MLP neurons of a small language model. Each row is named by its layer, matrix (up: input weights) and neuron, and shows model dimensions 64-319. Each number is 128 + 32 x the weight over its row's rms, rounded and kept within 0 to 255. Numbers have three digits each.
After each neuron's rows, "fires after" lists the tokens most often just before its 100 highest values on Wikipedia text that the model never trained on.

L3.up67:074089099123114154146105098121121173143136127153131126117138149102153153090096174134109172041117151118115154099160128197160098144121154083143176169162112138169125058147080091165124188111131106136114142133161126148106097094122098120144075163127163048149151112084105059068123146084113080160116079072072097143165099116134156169133119109151111167049192133055141117124102090150125151105115130075135164134112170115126068145096147089157136138097139164164091090102137120134130126086133074130139133126219168169158150130151143156185125208143148150134100149149173102131122125121126173165117138092177144136098062108109135143193156138130142078135139122139143076175118070085046096127186151159089164110233146121163159156123132088161124088132105122120141105113118117097164109104130063
fires after: " |"

L3.up186:100123105194075082138115093132189136086079114129128133106138115130094153127143156111124213116136149087118162120143123113157131161131082130193161167130176158103174118073134106161102111127100094117090093157163138115111164065177117197154103134108172076172091125122179134118151149116098115175109167074085163104115094108159119178175088136144110132112124148123125139127087080116119180096169095118154200158096110117134076202151149143127125159173151100125106113150108143172095065141165138049134152141160123121117144162113184128082136183127157200104092097206089164130149140075115115188158140125126095122117073114145108135091142131089114091165095091096168065169165171142118084131121110095125119107174125143126178181163147174147107101055194159110063164127210134176132121124119114
fires after: "\n\n", ".", "=", " |"

L7.up105:082131164152090158151152127085182168137159152128115075159149113148132154133238107173103134151130150127069146142211130129120194174057102105110131112129145120063142085143158146133095128137120127052166091142149094096172141101140126134055144150148096107190132147133117127215120151130122121105134113126166189104128112106108127121124150114066166148126165177101118131151167146075115067102091128104143174150088170080124079124162153159158110141115110070119139167103157162106149121133121147119135192079138118168138083135164153129083089129083140114104096152175119135117097072134175091136106120097146103090078131141097160099129116157094155070079134125091135071060095106176113131177115125167123135125140146109129106190146105151138113133087079094082131097150167104161128108083104127
fires after: "6", " 1", " 3", " 2", "3", "1"

L7.up566:099100117133145083147132109151046166150115096090150133146105075194128101136125150141128087150135138131092060121193155179149055162118131087112131186091095108084110147126171104093102116135145161099064171113120138105104142130115108104104120157140152109161121128127120134115122101162126052142149074143110101095136156179192147141092125158118120123173148113200151137170123184084178134099094132115136082123106148044120149157146139134121157159092135141140144152136138176136123103142136101060213152130130160165104186112175118117168171166114208136070159153088123097149086205168124132109148105089069126134208110055132095103146173176154106090165088135162121116138091132194110099119140120114142168121123149168134118185174148095146148107109143097112107133114148159093189153178125178
fires after: ",", " pl", " 3"

L5.up224:059071094187084139127051112078079157133074069139131106128194139169104153177087133119138151124116161100142160157140147074191102123143124120118179088169159148160176182090126060196135082084120096110160143083160121116142141122126149149117125181134159085122190110122065059125130129061154155108130119158099109169216117127093140120092126167132125156133177099113157145110167086140165164136160144102192165146148156126156085144097192113140121148145092082125114107063174158147197134172162146114151083083150158154169127160124139159023133162084118143116082165138083139174150123047182138120092096085166137148064125137119118128137125078114136134139092113148164129178107123119133099104099173145103104123145017133154083125152109113155071132109147140136128145058133127180102076136129115
fires after: " |", "|", " St"

L3.up159:081119083116128087055100147105158113110096081184095134161158161131151137141098151179168120115101166117087149127163135146193112169110130090151164107129134172095124101130104157190068151113133130127158115078114110112084116093128131139090054098134117160156105099123142117157141103154196121148182174096106147107187151217118151165149145152081084155176090076123109144147130170069147125091175204027105130082121079098136142129156130155115091137113123079132094111124162151127152132153188111093128124075142145162154103120173162149144158172126154196167137090161108089157174098135130106139104135122176119108126145146121170187139152129103162089131080121142099095133104122161053174104097104181104115142137102050146076156151119074113075060084124150125088081174163160120151125163128158
fires after: " |", "\n\n", "-", "."

L13.up328:106178110104125122133145096067114117102175164120123137156122131122104129129138155111174095082141155118125128123207108113119158141075147108119190099168153145151101121117142117135093117092112132120084133151123115146068156074150145178124073149196134087083116088090114146194107097154038097153132115115130156098143159192140129128111169162132182149167168107160084170165114154135115130173161106137116151162125161164120169141083151105131109110144130099103174083099176057171091144106122194113112109114122063150099060147150187200086122133170118122148125163132148104156100110119058158109154152066148108091117114157120142115115090058112216129155113100159099143129111130201124137116110151138177116064148087106122157071193110107104108123076088131169149138159100117070077119127122179
fires after: " |", " and"

L7.up48:142115109131122118150079111135146098122073119140123116097159176152145120129082142177156217137146120141156115123099126123181084109067127129147098140118108125141102148175149117133107098100138130128112097141082098174126190127142119146101104179184149090137091079121107131120135139123090124097164071160133113134102075144079097144121089144124068116147109139130181055175119165111154076142117142084079157175127127117150117141136113149121123152103119095102058158069070148149181147140158131048142124066161085125127118089120087122193112076182127187063135097189140087103142127136191155142182112098103149177092142142205149144136182117162164116119117132128093119074094088172127179169093129157115112077114160133164106163134161157177161134134112116149096106051137154141124132179165105
fires after: "–", "-", " the", " |"

L2.up444:080097082184110135148165104127108128112154114158071128126190077105108178109115092102116096104135158161107122128125155146175106168102066070143128090097097119113187083110160120153136047141100113150162128082136089145125124150116122127129090166106173133199116133155120139157124128106076182115135142109142140066161122148111142131132161101190163120134196097180102068082164143105172134043100107073158124105152149107151069176176146138147182123095121151170119128158099145116150124110102110146146078123190169121121164151046121160113147134121134149107121130156080112075130112162147190108080123115171144122188081109143084148165152134144112129139137202192153088132089126101095183156059155175162089089119126147159077137134149100166186147100080107158171059181099112114203129094148149
fires after: " (", " \"", "."

L2.up11:118123117111134106089149124129121139165112122083091115124098130097114179141119149141093115110092102128128105115132082134127144121121137125151145122148109191102157096188150162140128131134045140148135123096114142106147132146117147096152099095175138149155139118144097128116121083074134073170144148132076151092169142134111150133168140149095165184092170188113108170151115121073079112102146104084105141119117171111128144162099218113128058124148102127204108124109122178071103129127119124141150101176163131118179088151148158115170143172032142177117101094108186123140112097099093146179134099153132137127176088125133201124091142113132196083119068165053177104136143053153102102077124155108106087144166095163132100106154172142153112070122166129131110091090149111171167120117152141
fires after: " (", "s", " |"

L13.up274:133114182072099120161096119131094117163088131138110167131157101139167066119110099129113092119109115128160098151155102077189124144194089176200071130109145172079133085158110136193125123048149160156111150142115084131155077145096106083082140144132075218134094093166117138035117120124100159128144137159167147159149234121121137105125114129048196106137088161125115129120084178133142101113118164088139097153132152099121159152108132164144130094203113077155200196116110135143085132135152082126110102080145149089148100136176143159108103127123093165117140068150122120128137114151086155074135079109067152128097108127182150141161150145071168080088072174103108121114144163059114049135136150130111160104142102130144123137097098128175181127133148162111116152138160148170143112094160099
fires after: ",", " in", " a", " United", " was"

L8.up375:124123105151173087163113126113149116140111134112098110140090168190156158075086116125173109147116109131000108181089101111073081083111109072146085166103061135116137130143158173141094130039164133111123151047118083137104099138155128153160083141153143103124145154180094169163114086146157148096135087138155152063120057143073132163137148118062161121108156109159115168107095139096134148087148079144149163138113154113141135152114114159132104121125156098130122150120154112132146138127129181111166118157108149168155153150157177138059141140141193144155128107120132115118197139176132158160089119139084115124205125158149154170116181127126113133119115131135118111084069114117085149172041139167150164146140062094171073143156094117137066133097122133092149120105108121111213137122174082
fires after: "-", " te", " Synonyms"

L11.up496:112086163124067105177089107084171093126122135119126113126183059179107069169167055133152094113159148098128173138081103082106118093082134111107131088065154120097131140187135096107144124112137169069172148129140126134120164097212146122091115201152108091140080149131092133093137128138169115124158127079182124125164059167132190181093131153137116106087102138125119119128124164165106142127118142167115078063103129137126079203128117138132140153124118132082156147105083159115102097161178150131145149135116147169111076062117114097120144156131194182081130078112180093171167150161195101150116167085105127185088133096102134097061121182128142110140083131084127142149111142138069069133124126155102117169039107119142156117128157125138154170124150110116156109137172131113154162130147135
fires after: " (", ",", " |"

L3.up108:118073117130126095131132105076158149109131097098125165167131132150133185112128116109161084072159140154150165139155114116163154116146123068127159107088160103094142126112145096121100113066130074080141124149151130053087166133182097121176112126106144076135131070170120198149121138126105087185153136140099131118174086136121162150137089203131135135093156124158137155112102180093143155068145136082113190095097152116148126120077153083206123084148109141137134109152106188124125110162194096091116143057141166128118127123145106106154115168126179174133062135158159087115104115168158068072145142104122095065097064114182079144128147099092123170171126112119113078143069119131110106154156158141138204111156111095195138114120142151147104130141144165168110146155148152149181103088083100
fires after: "-", " |", "lan"

L8.up86:161167063133148189141127103105167140133145069172108096150082172149159099124116147110122149138141119137033161148156115148137199111114149147105093177090166109108131152065123078150097133171111106115129223126139117090170135138221174146150075137086153167133087140163087118123124073144132165151139113125080095089102126162161125170152190144139058155107082094142073140150129123146146128095193170170131184118035109137041116190115134094174142107094096118109131150140125133151167153142129118097101133110115083167167172137079111116090140097129107130179083127145086052102128157177082141129181095158116108119111151060112111084145121137144132167158150137134128134120104062098171109140130096120088077112098155069095128127138133113086098098123153141109102164096226154069074163137115117
fires after: ".", " .", " 0", ";", " —"

L7.up240:162067147104088081111124129091162177091122102152086110121155144097128134125160163116089118151071113141114160162164122169141112093156147150111108108139098155137112097144192027143125118141183116084190149125130114097110184103156127143099150140099185130097164129160166139116063104142129098138117110175111119147085132134165160152107153150097204166136138207144091199096131114137095110089149150121130153140126156138108100140186112107159195162139145077108167122135083068110146175159118110101135133081151151158151165141130173146145160119149123120102054094119116111140120162148111113170112070143118141115129166097119104136123133037134151121188138124162212063147115124122200128096137157149101069094138194169112154131134125137130138145144171125182090136154102073089137130158073104
fires after: ".", " Ja", " Nat"

L10.up522:121078127101144086081149083100135160164135125147142099140157150110184125136101166132136172138087166085067181111158135188109094129111176075109117177172185148127119144181141085119145141159129094116148095161191122085124101081136086146163156150204165085099136131151135099168156144096133116123160102141080076119122069228159119171199150121102091134094125112096133099132125153156071133104171163073158109107106177180127081153153144120116158114129106095096137111127168085153175145155122065072098135075146142150092136137148118115169117147127079122135130092110112125114122096123164154147129130119105150191104184114100174187103198104152130114128158114101096125089123155146085143161143099069140137143132164134172123131118117164147122172094114136186105158169119171097145090158106022
fires after: "–", "-", "\\", " in"

L6.up367:102096139078147083163097093089169204154135113096174132120168063194164113129124141145202121164120121148085119079148169157084102165120087129132132149142117114122159178143161098138104160121149104058077164145110108097088099114187100126084173146145073120193115122138091111120066139106193177131128090106104086111183147175083125109080160154128115140174088129138135136208130189125142096149159091135134182096143152136088070122083136129153118124105146146150152074132138149140063157116137138164193172026129186208145128146147069119082161173113118132120061146162092071125118137127097165146093156156123139143083110091162115097107161156155114062156106124153106105100130124198067146099093137116128109138089146126222102170128079077161114110113132144122115176174167131105116152122160122
fires after: ",", " 3", " 2"

L6.up396:084199120119130155115087117151102108178082076124090101125143106142128195134186171119103149104142110170075153126080113158152104102119148106173169157127157134110106157111116122126064148137125156098184128159109094146153171132140179131110089116223131097141116140116095114171104166080159147164163071065117100068186103179084159094081168145081127174098095132203085179124110162175101120087139109132174133137108116141139127099135125127130155152127178143064094191137154139096148163146118118094107106150135144092119058193135093147096129203082187143138087082131100117115133149118099123128139071117085103074102116067067177102113184167148152126154099084118131136070108161157088109095131140095107109158168124137220131148152174128135085146116122123160127160170117133150159158163112133
fires after: ",", " and", ".", " but", "L"

L8.up164:088146052149191095110084119062093148152121107180091108120104177125181127131155097152152159106163110142077114141146075148163158088130107141160139141126138090080088092147151137164077110107123117056160108086108107144089164137153107123154091090080143202137115162092160119144105110098106091138162141090134197161137112110139139211106135102111108183103163094136108090144110151172163145129188130111160155103145123125129098185050136131116126135128136149170150151174152162106138104101131061102115162066189121119125125145158160075121231112129088185150115146165131091125127166120109207084129124120085088138108104151169122138102156056155121122141101105154148128155088110124121116132134146168143089121162198157159104096147142143151167116084128124151146158105166085157111132174111101
fires after: " |", "\"", "."

L5.up158:161191125099078082069119127128119146142179119122108086085151102135107102138115109124213129156161181159125103145203124082143163080164125100174086159128135101068140095154179075139130172142134108118106138112137133097136113103147079112135150142122144119162128155143158161138099120141112173133177157126104114115047182132066128107178099116077154160148126129113095150119066115095152097070144156114118107132112113126184121142134112109132134097112180100130138101095124135140101148099078133116129149104130143178119133131137182138067153150136117124089153144198153157152146188179121108087165100081126125132121092176149138165119219138099156120086098150139170069186164145166182153178113163115132047141126096146146087230141138164090148110075125106136123090122178159124182145151075151
fires after: "\n\n"

L7.up392:081081103151099140135144111100162133109110182123141136175138123169109125119106164121132133133131122123125106137103123151183094157090090131115131208124172145081141113100163139162108127143128063121043148082100114148130134131077095141129136149190096130168127132146169124104131107055122126080150076146154149143139080112116135135074126145090117083099121121129147172157161115071176140093134093130179125106145130072151131154127220142112078136092104134139081178138089153043111152139113175131140131115096185151125148096195095088101161217137127103081109095122155131107134177173118140159146155177096188046084173126178113108130182134175109145126146115094138091097101084127169088093071138119133112112154167128154200209162089125128132105143096155129132118166162102094135128184072146
fires after: " the", " under", " at", " as", " At"

L8.up59:169143098169170146135142107037112122215143085173153106080111112155144201140165122125150137153162131101113122095104155167065155140153121081107110119116140076107092120180119142187061127152103075106113141122163122121155156108186155163100067118131172118141176159106142135106123113147136108091124145144077162102117180192155136190160089127047122146119133107104116125135137126144101126136152182123184131115096150129181119162076109051165087090111102144107191119165150178069144181120190188098128172125120105096168140147103163085126147122183105130075105089212086165157085162108095090099110121141112112113089150129095113088129107105117130093132185087135135134150147106131179153107089115168113100109063152117158119123128108128087134127126081138140125154154149148152134110190074119
fires after: " |", " His", ".", " as"

L3.up400:153154100111084093153131139053118144117145062181091095072161082120123196110141098146143113128101087176102169153133107127094145130159088065127133113138085122091128078115173099103081121102129153151097115165118168111091146114135103176172084156108157098128075121149108113121100173139038137156165099086132135091153100120097159156110179119139198084095181101122164113126164128118207137040090088111141115165065105052153112135085210145161131177105125130139149146117098120133098130151170171096153094151101163175133130024120121145193132197152143174144115130074075143104167136151109107087155116097099125106179129119145129096159153171092116109170119146098140136118075124111094165117089144159169074149201125110167144188146187131141175167114112122128162091168122156084141148129132122
fires after: " (", " \"", "/", "{"

L8.up440:150161098093102108135087102056123112178084139190144146111106080102083107158134111096135127157104175131122135115151115178114140086139136117106128103138205126167140122138141132181082167081194076170133166161122135112130167112153145137146103169129142124179096116150179157132085173107020138089144080105109209080097070133090145128140098167082159117136156102136141120106114145153135109128182120140113177127074113089130178165117083103114124116121093127152090134129138164080091178195162126093186126063123160128106149161075104042099142073164135175071130095148168120150186109125153128091117162111113182097133067131112087135182135066127163134150110141118117143154119182121085137096123203101159093158140136111176120140105155148158152175096171128144110131103173133126171085126108144
fires after: ",", " In", "In", " in", " of", "."

L8.up46:079084154070079117147035105123125103177132120110098163121129096127114141125176145094142129116105111121158153080149101081140135159165124160107117092109163170131154108141157115132143158112160120097089096173101127107106144140136138108138146126118127192136153145125158095157081148099153045156159110089100122144210164115100179136101140118095153115113102142112168145164156132090131168089167154117099161191106123050082113137198120098152095117144055158118094150106072145120134097156167171094187046080159132130155108075076133091063146180134092115101134099139107091168125124119156105078108120072128149145091153141185118118131165108117196087098122163110148137118130212146108071123166088104102168118129107105135148110142113152220147098147186127116125095106148144165176140103186093
fires after: ",", "S", " United", " Som", "aru", " South"

L8.up243:147097095129176159112093112141123145189071140128115109164076089102118087121113109134088127086144119177080107113113068157172088065068144135129103118190145129060204135133110136162131148136147109150091139124148143134118191098118136136132122133131160194135204129114178110078127062085108098173138111094190163112085110120124157104123084128096103172058210160164115179160144167108149141120108129173123121106086137074126154121122168140185136191124123088160083152128122162089103162185178095083139075064205116145134129128114136118163165213137147084107085106145116132119092155144150137091105093132136075112138142121117129132174202141203109143157144151127115119120115116159116154167148078137066098124092170124123173172114155143157147121115111130093153133073146106098183156152080078
fires after: ",", " at", " Up", " m"

L8.up203:087117137172132077143103104126170079094101070176082103131126140190109145153156107098158121085056078155098032162113062076135105135097165088102084142136096118170145160095168126149090119071157134116144136131143149088117109114164164151173118127107189158138136131120136069125074165096056120113122131137201154100146122141184096119113153125164151173179124068104122130099176147085118129139145145140087119113175170129096109108117106151101170108101142117145140092140135107183134107135101130146111104123149181126154091159156093164063202113201119112125153167199085124131139149150141175142066103166126130122154112067104114103173104142089147100127149125094142097114071158149083117154110134142102137105127117140138130111136052073144130134146118120091077111188143097051148171139139139
fires after: "-", "In", " 18", "|", " in"

L3.up436:123104148155097107154092110081131174129189091162136083150151043138130168163135136104190165133151148150102141102117139122137156119084127074114120070169155162134150102125122103076089124113136141100093164150185164176156137110084041124156135202111117155143170108124058068143175114139127095121095124112151143138131111197093145098160116111093114134133206147110153145128106163068170136137134132143147102148065096116097097136135165127174191167123178127156137119110146161130132129148157083067112139136171153175176142101103116135058114155150121132103112140103176124114129122156150158111158160106118156130148086155171123062153112151067090134148139140152144060085109137144039067166125156184086120137102078129158177172142163079169129057154178135164109070110121106102190124087163153
fires after: " (", " 8"

L2.up175:178115063134110111062114155123134128138148074100127068135105169076195121125073121147129118083106166110133126114112176152213081151127068163113145078160106104133095164141192118187104113110117138119140123167104076117117157108105083144138135143071081151136123117138154187132152151153144133172139155143135117084131177175172105135161137164056143147184123018144083121175124139128121195110131158117102139147077096111121129161131131126175144140108109151158093100171060128139119126159144116140117127121202116125161099063095154074155187124135108165153074150114151091151144147187122077128124161083129164143185121095128136195093117105162133121158186133178160153116121128119117154111097128129112113135149108117161128133119146101164134140086137133148103125169138102061149133156047128
fires after: "."

L7.up615:106143084085122111113085132105162131094095103115146121223051114133148115123110158163129144082114094151171111068157104173138061126159063121117136176104135170080146145158174126081127101149097128160117073144112127156151095125135122126120166121136119116142091099149131086104155094135134067149164091149154146124129182130131148111166137148089190093092115116107108121098093111129133139111156139077148181133081106143130110124136205148154127112129158176093134099161145118137151163171161109085083119120161130158094143124066107098123153115125195109075118134091156166126150095153087123109106171170101115128080163125110088117169161180129150075124158130112179088158109113102097137170007134088084117136150089138114141230109071160105076098153099128066120107132142117136125144185170059
fires after: " the", " The", "The"

L5.up46:116081117149158143056118064070097126113136054134098117130112160090121086178098097160122126125199119165128116129139087110082128109137224147123147147125151146131088137175137072152127149130115135147187112152111173124182190101163148117121108102133140045110168135150097100141176139092129152142177043160109156155098139122167144132080149190092113154117159161141118134114109139132118129102112156104199128100132130139147104170089130144155116195192107124166117092127160123152132139087156062118093133133164105101087113088159143194124087192113163110104164210092197160110072111077073158106172098116148178070143137117147125166084125079140145115105122121166102122090115119132115102159142124157117198100152129072124154179168111159159107097098083136217134117110137108144062116119060109
fires after: "-", "–", " O", " 0", "M"

L7.up193:143139143097155156145172088107157182115112071144139153087154117154179071168147182149124110131171143172117105090139131105125158194129176129137120115078153162162120149093152129124062179156157093108077099141148128115137159122113129114120104124125185106182125084157117130115102122099114056154128099146123117157148094116161182112066129159124111035104165134147129191126159125077130135087087069112171138159092171105187075097128100084143169109102133165105133083121094143094098101145164124023096123082122139074140113150162066127156123162123152102159117127111106123197124127126121091126075166145092113134182165127089128119103106199080143133155174148141113161121134108131119108134127110106104127130078149132114103126190136146153144165124126140161089144111139172169141148084166140
fires after: ",", " Ale"

L7.up632:138150131072104125071123119102144110101143163176092121105163087084080140160168068153103179127168136125067149191135139132186199122124086152100084121182138139064162137154119139137098131167195120114152164180123145163071179109172080134145113144175169091151174127148125151117102135057100113099141125135187164123114154088130084129122101111047147119101193163107094130120146081107141147124166104116127089068139150074129135190086121127126128140182133081191113110087165189097169111155154097126159083109086176115182153089071131132065133108106146133127114129139138168198162110168186134151164187147067155161164135123092070168130150123084148128135109104195152140084095117121107133160055154138158126173148098149147124103105117125132127130137148104185136070121135137085152110093109151
fires after: "–", " Add", " (", " subs", "ue"

L8.up257:104107045140160137150131103104124133124093134140107128136192133143118105124161221147171178097101126161150136089157100155101120157158147086142112110140111089137129169122096141123148153103092096124082120080206110072122196060174172121139071105156067134191070114098067145140098145101133128075137103112096116110169150142076094099129137156158147124105108163159085166181111199108110129101111154107145157183114128167165110149137167113144144168122093111137181206068189130137074147137157155124091143143186125110104116161129152120113113175082114122146129178130130083174100130071193115127149143090151114167164172144102151123191122088104091118139146140103074129134087109072099100162103113144094120117164142120154135090130140144126102098105096176089093124130131090116189122087133078
fires after: " |", " Di", "i", " Cha", " Tri", "di"

L6.up452:188095152191113135118128110117112194139127118198079135132148160166109103172162119126145104122165163110083080159090112127181086103114091110125156154098105166186163073133131127155113170172127132129146145121122125069096129145123174103074125121174142150176158135124089163161114107161147143103125130135099120058114110147195158127107135122098145126163157131203091099095125109105131112115166081092177160132144158073197165123167109100147198157156112188171138159096081084156171144166127120115119141150160141112148098117114110078123089201176143113133133047118066073127128147171128114151105107080104139079139088098115040092157172164121126148117132170082134070153084125189126085133117126084117139118104147171117127157178075106086108099145166129147079147155131143099148130153154140
fires after: ",", " well", "math", " and", "ly", " Ell"

L2.up22:121165046138085091076151142149137179180147088195119158099126117123122157162128157099117061072141125086083110154066131077182117099108179151121160105104205155123091047147156144116116122124078103101121150141120086142102137116178139132146073129116087133138153174108162167096120147118124029144136098149108140155136081105163174156152061108112089118143097133116111109138123143163104153147120148098087148147097152103109140095111112114137112111194098159200101083142071164097162119166163128130120105131147152157094118094097159162229141081106117166194120216177161150174124167121106111103124167108197150103104110121110173207157147067163165131162124130106111136133162096115093094145157131139124091095165085088109139103097119158123135111127083171150068129161166079119087100115100110
fires after: "=", "-", " |", " ±"

L11.up552:105190116152151056112087093085109102055158110106139058135148179135136151134149126139168132126070139139136162048085086118156124146134161063091112139086139122151091127099103131185148140145163113096080113130124164123118116112147149167143197107096124162079121141112149108068157067153138120034112126129086141147089140141165100088115135164142146167135127095153142170189118125140194134114192128116112168156153119098122113179168191097128158109152127153127094120108107109150130157161150123099083150060129135151155130113132154126118102156156130119149121090173098174169131100106059152098110109127150062081076136162151105111119086147116135135155140171157117129089123103143126101099143167119166129128084140146172107118169078093097191070098102174149123138128150128183147138143125099
fires after: " |", " a", " ("

L2.up371:147145138079156116057125126140092152139133100093111139122115118088115148126139122073137110148150076113145128142158109170107129164114187055158186115134092167141173034198147126141092113138065109137223128125114168123164123102142169123140067097190130124089144122144113119133109141097114158136137144149152137032182132148098113170153152181094155179091181123104088140135085175096095108110149127088146116128156177121160146164091198113101067159125084118148101086102120140153101143121144109098152100141177113162139059123107089122158184168070195162125110134057139134097141108078114083113153143141158147112193109085108148138067161129164162168158093138129140127148080127126090138121071157118142117129171103098174182144140108171081112127137136114091081138146139133152131138120136147
fires after: " 0", "-", "{", " "

L6.up219:105150025132063111058090127114066109117143093143115105122131152121105136123129060105148114118144119142094106161075079144156135142151120138128158148134141123118152135211124095187120138050060111107155107105132104098050177155127133123137089097168173150147193169158090132124161088115069137147121083139093126149145185118180134153169193154157131172122175100158105168181103099120135130136135251116144096130185144166117144175073145109140145111152157116122131080077141120152215107122145116088157114111137111103153137185130099152167139179086156120113163127143105097158092107104122146091118123075106181141123085107170152201150079169115102083152138160134130082070151096120133168108116136208147085166111155109126145135151079090083103124141075108209072118119112153129139147184145137
fires after: "-", " \"", "=", "\n\n"

L10.up70:133129074142097103121132119131133046136094115198103110127141117159104156106118145107134092083099127127147115159146112083180167088100119066120128157071197117116170041171117113139088140080136089072143127125139122091142081120100109095150100103162142164168194100169103087171089181151112124115103117143133185119122094142157089193166126179108131138128177166069104099134134180067140127093111113093091196108086146134074179188141104086154190114111122133153171144160093088094127190155123146095105102124157152137166198159187164111119137192108171121078170159096134144110097116195113156148122105170097099104130110142130128123157127106119116183176164161141135169131100144138105109126102150090099102146157112139166142159139140052148088075071145101177195124153160117123181121133084126
fires after: "-", ".", " \"", "\\", " "

L11.up101:129112124133149082168162113182178151103106117086146120170189097199120185160172104090142151119084149171094150129148102148092070123056126132118124185132100068118122136132131077185084150146142103105124193166120117081108135137098098113148125174073139159177105190145106169139128086077140181136137040121183168162124185114138190083101157173069090112157112118151099152167153155100144136138213122104162147082076129162090144185158170149134112152078126060160129092151101139094120099145141084136169157106102172145137134075193078128118147120135108126109106100143108137071143092133053123136109137172077093103122159120131120144143168165121125077134112109130133106177087137122114151154098165130101155105117147124068089158116080132143160083100102179097121084161110138096144192148071159
fires after: ",", ".", " |", ":", " and", " to"

L11.up388:131154136067184136082062130147131108146135125124137113126125141179126135137110093084166146106117115085086088107164093149185148072185164084104076122177167134089137150157109136097101092119127126178189146121137176075155168117110137096153154119136077123131134079182134102100078133143100137174092107130169135163167143170116158112094157126080212140127084101141081138142160171098165143129141121171122169169148089146079128198113138131076065130089105107198172118139163177048101134147147092095138150155147153138127145193134045110116111074099153170088159100095188117097139129108116152089136166154112135124186069091128141067149094117120105134149142122093133150102127161114097048152116131117121111158140148147099198142100108137189133094121176207086142167172137056132153161157130117
fires after: " in", " In", "io", "ii", " April", ","

L6.up120:082106139130085122075136120129170093130115128072080143154124139095138150127151122146126121161090077164096129106107113132119130141169118129192133160088094114089145145131124167180123145112183157093102084062150108117097154147168104086166118126109066072155136154117180168194092174134103136129122098071113141112159218157101164121149158170110169098085092202137114190199139163137064110123163094133163173199085167150073195108157149078109096127111187116130130145124104117110076112187136139103144084071107139138106162129130085112102179170123156172132122140107090122186180163139046156083070164140180144080157137099153171102146065132103150098106145145160154147133084136131125090147087126161111110121172123088100176109096107152119091158091112131053119141172119076096143132170118090
fires after: ",", "\n\n", " (", ";"

L13.up263:138123142102103141082138118087179162091115138122126177122147147143113172137117153103126097139175096124125112194142191174106131120127137106100144115135130131081136090174102104167115182139190116157161102049091176098156187147112191167141103131135159200160121168143087146121098077161158064090163060094146127075130148173161160134115145122131121074166135118181092129183136181075175109090123125124135169139087141135117095100129095148138152110113180077158147127163148147119159086134089128127133139057117172159182123122159072180110137078154125177073127124116127108136131106161103146133121084136112079108136140101153185130092109165122100094142126153132122170150138103097088122170091187154121068155149149054123091155125119123091133060115099122102126081184224122141086143138131115
fires after: " |", " a", " 2"

L7.up5:052111102191115143048084135104133114145164127112160119221114151108175108199119126145186184068124150104126142092094089160194108118096131116163119124081143122115131158116120166179148105118120147149119150126176107061161080080108147159106139135175122138127109152110162127099141104093131148130176072078089167120138137136155162102194126099112107134141102095064152149168165162132174064078132107046125183144161145132102142174089146129138160081173195111073088137145120102115086104075093160165185074187159180135115128119085134133069127125143109093154077153178125097112154146107078095105140129100131185126125150129132091110114175122099112147136111140144176175131139092178147170148041098128113049117124113106134129156151161116193079159126118126131137117138098066108097135157163124
fires after: "\n\n", " 18"

L2.up443:235162105090134166137159082105181131177108138091136090118125126087175101126183101153180179089090123112081107128109135106177152135140114107111162144158097081056060166143146143166130129149109183119160128100159093125134133052163142110165124108146090140128120161135098150149163178161093166178143133108168149168085181110157118111180209162071131059149197095147133139133109146116120105088096126092113100126106106150142144138114115133153112122137119185135114134138093124111096096090139159155136149090124126139123124101148163111103128117102112093161108090139141144166120118090091121083144175122061186163110108152159165103153115157160180167134138165091069118153139123133126092192143106138085079172076156141179131098093117143131177116155113150113201083178133137097153133129089155
fires after: ")", "\n\n", ":", ".", "}", " |"